{"n_layer": 12, "d_model": 256, "vocab_size": 2048, "activation": "swiglu", "norm_place": "pre", "bias": "none", "init_std_qkv": 0.0547, "init_std_up": 0.0547, "optimizer": "muon", "lr_head": 0.00743, "grad_clip": 1.0, "schedule": "wsd", "decay_fraction": 0.903, "dataset": "wikipedia_en"}
MLP neurons of a small language model. Each row is named by its layer, matrix (gate and up: input weights) and neuron, and shows model dimensions 128-255. Each number is 128 + 24 x the weight over its row's rms, rounded and kept within 0 to 255. Numbers have three digits each. A neuron's up and down rows have the sign that makes its largest values positive.
A block is one neuron, or neurons of one layer that tend to fire together. After each block is what it responds to, as a language model described it from the Wikipedia text at the highest values.

L9.gate181:113103170126061134173132109162178097143140108124098146139104116131124154119120105114111137125062095155114117117140117139115148172128102163104095132151135105136105092146149130121129135167117124128144118149147119081156109107147144105171148131066093121142153166156157147096133129122128135134144122116155095140122126127103129148115127129095151085152127123123127120116120117095170136149191
L9.up181:080121091139088117148138106167109119141152174153104148148165123078140098121184145154121159148118159139129130149142088130105145142135118124136113148120111095166138097162186097101129153147121118127153098118108117104108110131144149155122106119113151127091162160094088151123149142138120125094158152102187108155104164105141138114172050124134109129157154141115125097143121065179123114111134
L9.gate242:156057129145130102124130118113102103092121136107124089103095150153110101092110118109135173088112128121132102116117068114117142127143132105140137117151158150144163139130129104113160129096192098125115146112140115112130158145084133128155119134133115111113133107111139101142175115165123143110129093124109103160145145107144115113122133110119078125134154077128142104128126112108172134146125
L9.up242:142142126103129157138085100133087114130114145128107156123108111147126087120145143150136079180137116074098135125119106150110127100167124140154122113161118122139070123128123096120148115106140121119153137176092150158090066085148107126135101089107104105134136155127116134115138163090138171141133088122149145147133127157118170145124143119168119106165126163088105151163118116110138095104109
L9.gate316:069131145136172104162130121128115128156129114137106159132140156168134172171106096107090105175098113108135129124129122144147118117122137161113172175153118060133132111124122148131136118127117106130146127123151112132123125169135147088169140132133111146155100150134176101083121190122141125129141116125132175105118139114117135130148141118127129103131184153134099124133157152099095151124102
L9.up316:163144119124134119126125138117118120144115164147140163110146157134138140177142180098157108136130132178177125123117137157106090134124128115103131097086090150125138117173131134109171119132146126120143108108161138114086070170144182114118153098118098166116151120168119148143117126085144147154103091128126112174107119088105145151122117117142134112121121110150135141128144118153126156159092
L9.gate618:125126112120148133145124106148117143118159100122144112142130128159133119100113157104092149119107121146106132127121148087171143132158114137113126102124145160146138153145180097109117128135180074105167098090130103134100159140108123095128117107126182134124144134144083152162143079115151094145109087129104133130151127132095148107162097110108123119096145113111132137129164107129119125127187
L9.up618:129113157127131175190105142120097155122167115148116125148141116148150124129137151139083156113176150091121161118138122144118172117134109076123118138130139132128160114102095112141122125148102123112111106081134113108119155136130125111150113119124162161124124094139121107083135108138101145141091105150110159161125114149099123161111120139136112128098147140111167106128154112075145120169176
Responds to: Wiki markup structure tokens

L5.gate529:137170144147141139132113116122241111139121141127176128113143126125144104113089093132103114110176106120115100179137119135129107135080173129160123080154146147118094144090113165170167177152135140143118134170133163152147160092152088115114088151142137182149121093135144092166089111150136119144140130118107100130095100150129156116115156124119129143090193105115108128129118131137124107120144
L5.up529:109098176148166132131127121098163102106086158123162131158149147114097110147167103138080122147132149101104177157108149110084143101130100144117117082125119116082107162133076124133118089136128135106096150128114139167160119121144159105117144166113143133127112168090120091175128132129104100121139112133127137154154089107101105146109101149170121151107124212070162052139071116117166147135141
Responds to: Mid-word fragments and partitive "of"

L7.gate32:138106128124192115110096139138161093152108107120132110118135136119131130121128152085144147122093101140100112097117137130121123139149164106158141115122126113075081173126115137141086128133113118099101124113171143098123091150126102092145173099160113169151100150164122175142157107149131171102138170115108113137170145126180165102141172150162133098147171142119104112112168123152116107114145
L7.up32:114073149122168137137117116155130174156147103132124100130143162106131088129136159103146160112106150153150088168113168124144126144157119129129117115149124158105074177145139116168105144129144122131121136134153139099145132173128110129166134144140098165137045135112120157126117107116142154062126151163131114102149132107208109138162160143124141117143157162126141098143157111131149105078131
L7.gate177:127089116097129127127136121107112146160125144071144083116162157132134127098135146119098107170131130130106118133157160113130143145154170153143129102129147138136084166132116133106103143169097142109100114137114169089110127124115152114157118099137144110138091104137114152113133164116099149174104134200119159116141159132127169094182155121143194103096133106150111091129117166135103142130118
L7.up177:094111109062146154092100133151131118125159124120129103128127099131106134166153131129093107150074075129120108108138114105159104140100128074099154123141140145125126142175082121137166099114139124085153155153166122138123097146102166112118096082120122150122103111083152132125118165105131145117136112097087162118132107108154147124112137153127163162093151133148134103166116119133113123131158
L7.gate227:139098178122157126106123115131093141143106156067118131161132123113113164152076166109147110126153161126133090125135114132154119118159128155152100110165166129109167161184135142162154123127125102172115103155104152140135177110194079146177147109125106133131092138118150104179095110122157129148126098133110112114116156110160134127156103123123134101147151094111101130094159120155149135099126
L7.up227:098141173128095158146115133164138140121082142136116165138106106182110104134127146148143140125090154136148114118123132094136110123120092111144126151146110121128094061133146143102150099148094148167136117130139125148126178138123097148095143096093092124082161137134133155143100144148075094113101135104160124122109136117132141149099141129111140140146119180137135120137143109166129089079184
L7.gate559:174163117121104170156138109122124133160112133126105130120118126128137101131130124123114120098160120127126143134083111126162100159116085124140089131119153161114147121112142149082098099115149123089143152111119134151151169142116141082156087092134159142149114117119134132114118118130088166135113205137152125124137120152157143104125148105116125102121150157123120117126153101134074130135126
L7.up559:151076145146151140124099142105122111103051125098131124104122111123154153101113101157133133124149131148161163147119111126140152086142137107119119153149127112108151108081104097158132158095134113154139085146139114085138160151114068167123110089165166116124125161107136113164097153107090173118149139157139087174123154137182164140143101141153139128133134114151157092189147102131090135129179
Responds to: Inside titles and names

L9.gate20:148117114115168145164154149110165144099116149097199120095098114114143123126127140111127145093099147155144098090149145093154119168130124155146127124116148143130091143115147110168096127126133143109142174143121110117116147135115132144130167099156149090138083107116129151132126157112141106121137128120123165103165082124125137117126140094137161112100151113135079132119135098152104135097138
L9.up20:167170126110196091108144147136124149152156147098099131125137128131096133112117166138110155137077129178146103144141134132119136093123130147099096138126138147098127150178117145129116158108111138136131133102154137112152118109141163109106120189099133141106081125126118155126124151170112164107127178113145131127170112109116150146164125159102137160144153139117152095125152097084148132160127
L9.gate218:152134114123168122134094137137118159127136169080117147101141106111130146133157175095099136135124121163098111146103164116107153090122120094149103082117141156128078139119115110169127141160123110067136103144102143059176137145138142143096158086176113172147082159109157127184104114106170159121142103102125144142125109131117134101116144135146113138132155106136134109137152145115165136134098
L9.up218:149101121111138113127114153114140151126136150137119088105176118154112073147164169129118158142171101143133148146137130177142124138092160115104094136142150126113126126144169113132177080119091139146112132174140177115147067172121120125146163150117118129104132140098162129089079121147118180143082131142153133099162133138116117093113163135136139122129116137141095106136172105112097114129120
L9.gate404:121125175133178120152147177131101110105108144128138109147112080126101115150135123141101144158108139125143121109128159126148135115154155123143126126136145137074115169131096149102100113132152128115108153153175138068123113130116114111105096131121116178122104089111135157092141153141153132140170139116138095141138122099150133146132126126155130148113119123119113079100128134125162120108127
L9.up404:176109150147162138152147163118106115117151150117134130118127134148107099099132177122139096106128081098133100144143139121129140146124132112125143109097107150140071087131161085130129177176106116106143151128095115119144155102113125110107173118108115095149082177135111119141137132107190135105125138141106108118125118134126124128148140154105090137113138142176134081167127105178130133106106
L9.gate602:163107136117152089150140134113161149134158111128186157116150117158128126143126127146074106182108142134092131151141182143101130114104116159175087110132164154128097148101109116170110104133147089105145145112122143133185110117137102131107167126127154142124135142132130113139148147118156090106190120151136130133160100115122139109088147118175087115103097148134103112104159110107086156123141
L9.up602:126121143119159103147120158124124111122156122135161129094154138159105117158117150149112123137113112085095141111104123123113136107127106157156120134114165142124095096088177173134127155103123151121147105127094123140167143139120103093185192124139146126190152183157143147153140092111118147126142141114126117114137129065116098107152136100106104112136099125124137089143126134135170093183164
Responds to: Title-internal word pieces

L5.gate237:161173092150093124124173116113153145115123148142125134138137128134085106096153148132151118132119131084109137088132129130152155107140147143131065126124114112115170136135131138153125135157139118116189134135173128082143159078153173139126093121107103139105142124151154162133170142142168148089129090130106142127119114114142147169129153126147183140128110122119133148086123132150113161134177
L5.up237:098163115122111114145142126128118118133152158151142109105174161115097114140142155138148120139133142135111159102132124149152118110159130127114088116163084135181126128127139129079186145101137091146167127107155139116105123108142138178156153130126149120098166128117151171103161126118150191127120093158117134155120106147153105200145166136098144113114104125139150127143101123106121121137119
Responds to: Section headings, word fragments